config = dict(
    num_hidden_layers=13,
    hidden_size=160,
    num_attention_heads=4,
    num_key_value_heads=1,
    head_dim=32,
    intermediate_size=640,
    vocab_size=8192,
    hidden_act='swiglu',
    norm='rmsnorm',
    norm_place='pre',
    norm_eps=1e-05,
    positions='rope',
    rope_theta=10000.0,
    rope_fraction=1.0,
    qk_norm=False,
    attn_scale=0.177,
    bias='none',
    tie_word_embeddings=False,
    parallel_block=False,
    init='uniform',
    init_std_qkv=0.0462,
    init_std_o=0.00907,
    init_std_up=0.0462,
    init_std_down=0.00907,
    init_mimetic=0.7,
    optimizer='muon_variant',
    learning_rate=0.0127,
    lr_mult_o=0.963,
    beta1=0.9,
    lr_head=0.00876,
    warmup_steps=200,
    schedule='wsd',
    decay_fraction=0.49,
    decay_shape='linear',
    final_lr_fraction=0.0,
    batch_tokens=[32768, 65536],
    max_seq_len=256,
    doc_mask=True,
    train_tokens=428200000,
    max_steps=9390,
    dataset='wikipedia_en',
)
MLP neurons of a small language model. Each row is named by its layer, matrix (gate and up: input weights) and neuron, and shows model dimensions 0-159. Each number is 500 + 25 x the weight over its row's rms, rounded and kept within 0 to 999. Numbers have three digits each. A neuron's up and down rows have the sign that makes its largest values positive.
Before each neuron's rows, "fires on" lists the tokens most often at its 100 highest values on Wikipedia text that the model never trained on; "fires after" lists the tokens most often just before its 100 highest values on Wikipedia text that the model never trained on. A number after a token or word is its count.

fires on: "-" 59, "|" 6, "\n\n" 4
fires after: "|" 48, "-" 16, " =" 4, " to" 4
L9.gate197:461479500515479520488489498533525489497531489539466472489509487455477489486470503530506506480523514489508513532516539468535541471470455523440518535481527524532484483455489486502552469544483512461497462523532473498531556532452546502514536500525474450494463509498524516486497485519506513509472456511492494474466498517530535530488519510508504504463498512492485527510505508491509521554518515496488497520497529503496494542509473477499544534481486476510534570505484503508469509523487504
L9.up197:479498524529514492551513501480492497514497504515496504485470515482545519476522542510527486490532546520529482525556478458488515463499491500493492516509484485505452544495508538503531497517489466537538529509495506515490528494492509497500522494530523538506511504510485430463538509517518506503433509510536475512493462533503474427498458488493497489457479552488465569486528474508518513477503517495487483514480520507528526537506481484492499514521523559537485529505508521497484470516528488

fires on: "19" 45, ":" 26, " —" 20
fires after: "–" 24, " (" 16, " |" 11, " 4" 10, " 3" 8, "-" 6
L10.gate419:498537491501520500456465489544507481441494509560470502511496514539525506531476484492484513504487530485471524504490500500479475496456525474488488516515472533540494522491491489429492513477468501521475466511496518539503514487479493547473504528472535543549526519488452459496504516481525518470460496529533486480521505519519502504539519492523529488512510492502498501497440460505457457446517497459490472478464501504493488470478475483513491533515482484560542519498486514484524491487502521
L10.up419:505489515507478489469496505507470487529494479499467534503488520527477568494489454496470552497463452531467475549503515468484482494510486514504480488497508496469499480512508523506485465507471483506525495520488496544520467496486523503534475494546506501466484496505529516496486507519492453505505518534431512442502513498509515455490479568493502502504533501491454507494479518520496451483496504532530488538492536480500518493482511482471536533508474499509479554492508522588521532518499476

fires on: "=" 42, "19" 9, "raph" 6, "History" 4, "ics" 4, "18" 4
fires after: "\n\n" 23, "=" 17, "–" 10, "g" 6, "\n" 6, " the" 5
L8.gate473:453527474527469466489503494510496507523485503509524474512478509527537478498471503506567542467531489497474529487516507539507503489521522475490470490474495509506511503496508516488492532478524509482475467505480467487516503493481526476476475508529482504507466472471524499511535474500497523526527486569518480483477484530499468535477541492417506469519443497482525522495537536542455500464536463436470452464479475507517476534498529513502520510502492490494488487510474486508497460479515481
L8.up473:486531513507493512491518523518562495506551444534490487507542494514508504517538502471470505502501533461519485529492475510473522541505504527558498475511506485514506465543526520478485498472484473534511491483522446487559548549505480497466514473503488494518510458491497452530493538502503551473510487541514467494504463479493478533534483498469503469562504492507478528533512537504542507514491519491540506485510504484543522519500488475535519475532502514505484507524520490498475498540473477

fires on: "19" 35, " 184" 8, " 185" 7, " 180" 6, "18" 5, "17" 5
fires after: " (" 41, " in" 17, "," 9, " 18" 6, "-" 4
L2.gate312:490497487489504492474525517563433509500516518543557468562510493524509548506505499527517506446534466484482530538532508515452508466540502463510482509502453469479509547535504508516490482516468511488498504481490454470521522487518526502538498498509526481461470530525511502475473461491505514507488463536465494478474504508524522496506485552493507463539497460522530506484487525497470512486523460485484499475478502492503491519493502460518507485501487503545463505515493509483488499551540483
L2.up312:492471454495537503541511502503501522538529488480516513504516532502521478496504550503497494518546491470436501526532472494495488502489514527508496463521524477502496488515521505526448526531484496524458484455515494544520528494479482544485476528521543513474539471499475507542514505502503505491513513452460484501555562509493527498447508532518475464491442489526512513514529487494463530532469471499493497512523524477493522510516485479476509491507455501463507454517492497519480472456533515

fires on: " first" 23, " of" 11, "\n\n" 11, "s" 6, " the" 6, " only" 6
fires after: " the" 37, " =" 11, " one" 7, "'" 6
L9.gate218:532498510483507466477463520447497482510490492561511487501496521476526512483511518481509502446468496513453508508495519489502516493513527473473473474555511481473499489536508506472495487506515500498464507504498530494497494549509467516485517528503448453524502483522486505513494498510499536504480544542526495515509455508562534546498520500524520519533499552543475489527505549501468530487523500510494511458491492521482512484518547541468458459479516503535487470496533526527478494498439471
L9.up218:512484516501524477481505492499546549527476464518516482513455474498499512508509462477525513488471498443536517495555520495508515502526537507501499468528486511507471510509505508469433493488419502535478541459501520473517520505538495516525529496496491494502516525509486501461517483497552490505506500529527522477524471531504497478486546562491526527439516489511495526536498536483515521488494532425517474474515508502545520478489538516478533503474513482504476507513494527501490489488524492

fires on: "\n\n" 32, " the" 28, "." 25, " of" 5, "°" 4, "–" 4
fires after: " =" 32, " of" 25, " D" 4
L8.gate335:482502509491547514486498508481476519532544497502494499466500523524442449514519499495508509462516500472524502458483533476472524505502506479505526495520514518440533520503497519512485504530497524511458475507556508527529513514512493509517483514481478410504542479505542483487511492448461529560476500485496492475525495502475527497490523491479504485481459498477482522523470530527498482468535490463494489530445475492477532489469520457478529509520510525507485503471504520523568502487520493
L8.up335:509503502489449488460543488517524504502498519494533519517486556477467481420508494486480517499483488460482544477493473480467537448471508481496515476491489505494496523512519528509484526511466462496533502539518543503539510494552492469524512507481476509494509492492498511482509521504495486438520545551502466505524535507459485483493521507530510513475550478516493542505517579480483452459536524487514498513501472456508511502502502475498500489508487499533495506477530492475500500538463482

fires on: "19" 74, "E" 7, " s" 4, " 18" 4
fires after: " (" 53, "–" 19, "-" 11, " the" 6
L10.gate569:480452506461503503484456518506490476492532531498524518544517517515508544464504502509486497515537498511529504528478459469495500525523498510507535528528527484479499486557467534491506510509502534478468522518522484510501535563486476545509462515499450477529461482515513483444529533493530493503448517543467454451514550510471515488516505505498477514510513496495514524495520508478487511490539469503486486474463521479465490509501503467505512541488447495502480527537515525535470513525464487
L10.up569:469506473504497533464522483484487517503529482490521458517537534511533500545471498473488495525495506472520511516507493485497469498504517533497474541531468461561514548500489507521508522464499546540510520494436482479531522504463486510475518513556513460508491489527506572493526480508552502505509507501502524536494464508498511539521481514532484511490457485501499493477523538460468488465456489468512525502540505499498482540492507509510494513549537544488473500512534493512496520473541515

fires on: "S" 40, " the" 18, "." 12, "A" 5
fires after: "." 50, " of" 11, " St" 10
L7.gate330:502487461501520509559537492521510488478492474505482526503496500507450465457425487489488494500464463456505479447463452512523542462510524496500525484484492521500504510473516456483454515455469510490474485472490496503515480504485496490523511529503484528484542487510540502475525487552516539467506502507492512501467503499477480472462521496508471495520499474488483549467490522491501457482501498507480517505484501511454520506521501498529457505559453515525513488514492490533558514514489450
L7.up330:487522468493484533466479444463509493489474496508496495534495501485497485507489504520468476479491471492481488542504467498500498530463511500491528471542465499508528499473480497472527540508472500468521531553503500545517507519540557515523480495494537496513492508555485566476518490521483476509512507554511503506503513484512493534459511463532530511522568515525469517477472504494544497531522554522507538504485503435471495488543536504492511500531486497514492531501538506501471498516485468

fires on: "|" 54, "ame" 5, " Mau" 5
fires after: "-" 54, " the" 6
L2.gate525:497512552523477518460513510542453479540490491540495473513557478490482511486470524510498498491482495489464523546508457509494531468511505512491497485514491482475484541467539455461477489520483514482513487515541496512511500506469518447513509521499560484500511519509515538503509543507480503496508523529451560475501511507536510519472510513476518511525525480504528482485524495505500543530491431497432506500518481524518499551543498493473538477485494522500464513486464500523486492533519524
L2.up525:492511507492476499491470491484544493507506526513548510479452490499498462485483487491488488493551502479505496503512482476508525493477491473512527522508469543520497523489501514478508525532495519566514507523455503501526480540523489520517515563486532471489479456562564505577503506463499553477503500522526451506508487548481501514483520506534490482508500489524511518502523488546491533499496491464505534483448510493508528497515497542484511520536491542494525490468467505548487474527477519

fires on: "19" 35, "18" 25, " 17" 9, "," 9
fires after: " (" 58, " in" 4
L10.gate84:484488474481502514464482511501503505553494513508496479522487507549499536480490534509531525489513461521479547481490514485481473456488518504480460485467495496492526540513517538513473471477471530475470534498544446516564517522466496493510487524505549520494516450462463495486484515487483507517554468517509504497493531478515508492496517479497456489465492489503462572498465526493474512480470467491516496496489514508524510519439517480504494512481440487520454489525511459511487480516471487
L10.up84:505493512500471484486492513506507520485524517504476514494461486529526524529485534529441498497492489494522571504572508486485517462543510519515470518473462473461492477513501508533482518490515491497516517509468502471541501515470475509492508530571515488466458484529516500495512528477471506534532549486480545477521485490483466498475484525451450526517548495516497527458474535501485507512526503506495532494495487521512516499497517491498481520506465542504447491512457531530548481508527498

fires on: "=" 89, " due" 6
fires after: "=" 71, " =" 17
L8.gate622:491526498513463479484543477483504499498502523513476515522506510482477466504492568482491506502488522510504477497522521503527514503491501512470511518488510465509495455493472468483478514502514522522475516564514521542534494500504528501465527460503500500507500535510537501504489474514460518478454462527503518455476479409486549460496475499505483527468485479523500480501481495420484534479461515485503548481487462454478503491493502495491488479483516488483525500520512500503577534511468523
L8.up622:500522512514475485524517470466507501560487488504500496530533502511537511496501533523490542484499497555504495521479494516519513523482500459434493528476485524471488519488499477500507511472507494520480509541482516549455476550530487457507495482499530487524528510524535513479483452499508470521479475487532522463493465488487516513476496514468528536491505465502470424562490485481483548486486535479469512496498471446542503519487539529525497523489493502488504509493514507460558511482511511

fires on: "=" 60, " km" 11, "\n" 6
fires after: "\n\n" 57
L9.gate249:495514504481537430479502501469524478509528507506472521430476467527499523515487484486454527477527513523498498498481468527489507549466522479492518514480489514492492493479530508486516472515513505494507558503475520517485501461492493508511439440521470465491527444521544571494532477504499489488494501486497517494457517484510499489486471513481487484471497500452508504548537462510479506515544487462486525491474503491550501523503553488470470475510512525486478516506514517505514520499474544
L9.up249:490500503512526502508458458510526470514512484571447459472492446516450521526468490498494496496519465498500490531502495462514476503463495514517512475504448529509472503464469485519473473505483482485491514468509503536490492483466511529494445453532462477474524498530516546501540475504497498495469504508494510484443491459497499505473459487496505451476494525499536508512505475499504519529528489460508545472505515471549502514480517524494516502535466522448493523487534527518521490490479531

fires on: "|" 100
fires after: "-" 100
L2.gate299:501534494518513502517482499531490522498523468542509500480548495500511476498495533523526490477553513472515511505492487523539478459481494489474491519545488519481502498500519491461526468526480487467503542566511555458505530484505468503510504499522546490512508495498509500505509503514502500519546526494500510500481536499551532476473497516500464505485527489531511512536507529525454439522486503442528501495479457499567464530525532472504521507464494505555508509502471477483501568518500486
L2.up299:501529483539505503494456495489476503513511495496533484468494474506525512450474459533476473488510473513476511483471475514473520471437513491454475486494509501519519520509520490502476468485502533467538512516477497475517523524516499484487550480484489489500524459508546501504491502541473539491516554546480474492530523498474499520516546427468467516538557502480494489543522496495516467491525503476496482468495528504478500555507500471464485519475514458462541500512508489539512487542504489

fires on: "=" 100
fires after: "\n\n" 100
L9.gate561:495522495515511484469471514465499501505491468527458470516494489510504516501439504486508493476508555513488458505508468484540532510469479470481534493473494466514434509495501509491510534487503500495491513503501549550489509465513499494494522457523483471497493499505525521495512496544480491463479510525516491474463483463501523486481497478446522510473466475470491544522498471494493550459506559493483513464514499460513506470471502489487490500481493493489505506499502514509627488488512512
L9.up561:488501475515502464465471521464493511522494493532465481531495505514497514496456506499501503481517554500493465486516473508518523503456473495466538464490491487504457485486518512504503515486516466482511507515514547547507477445501489477486521470513470475499481485511497534517521508568470470455472512511526511473470468486493513494470486520476493516468473492478481554524487457480467551486516570493478490459493500458518490471467491516495468475490489495485488521474507534506582507461503505

fires on: "=" 100
fires after: "\n\n" 99
L9.gate2:508527486494542502484489537454516461514564505528445497522485483539533498479468514462504513509472514530509473533521448480505522498552516505497547523488486476492471485486501511467504492499514517532469508507489531496519501521497509479472488503471491503516486508517495513516540513503537452476526486498444493486465471500514542459498522494525481498467479480501467505507544494489467553507552536517448508453485492491526519473453513518475507502453521490474510503487484541476533508464512531
L9.up2:476499525471541497496476494475493461523522520546459492508481528511496555449463526470484508524500540541490444508507444493513520547463517518489532533494454526471428469466497507469489487480507494525484488493494490502522534500535495455517501497462472489484501523530518510508507497548523493495496514528503528514486479484515502488487523458471487474459470451514477527479518489509472532487508522487487517482501504480555490528475523447494489450509515500500489498491487549499492496521473472

fires on: "=" 94
fires after: "\n\n" 86, "-" 4, "=" 4
L9.gate408:503515480474517504494458523498502472487539460537473481498497523552501493501438461470459453473513515536478439482504536488469537473497496509473524493515483530452492479518511497452492474461520473522513531489552521552504505475520482430496528458490500490499545481508525495488508529509496524475489489488503501479502479473512470524505483492486486525504478496477465511498512524484493517482478530472512445513492489457527523484489487508473523456502498493512481511514495517460553498520522448
L9.up408:515497473480517514488469559475445492506515513541480503515496495569492496516465497470435487464526498549483444476492511504491505484436495502474497532488486552477461512494504517479487498509501465509503505466535527561505494493511491457486524484474466476475508517497530502482473483491500497486484493489494501508499475485488509527486501471496460520483475455479471478483524482465502501504491508528528470493492527438537523509500542528488518468456502515490518473516488528460557514515534484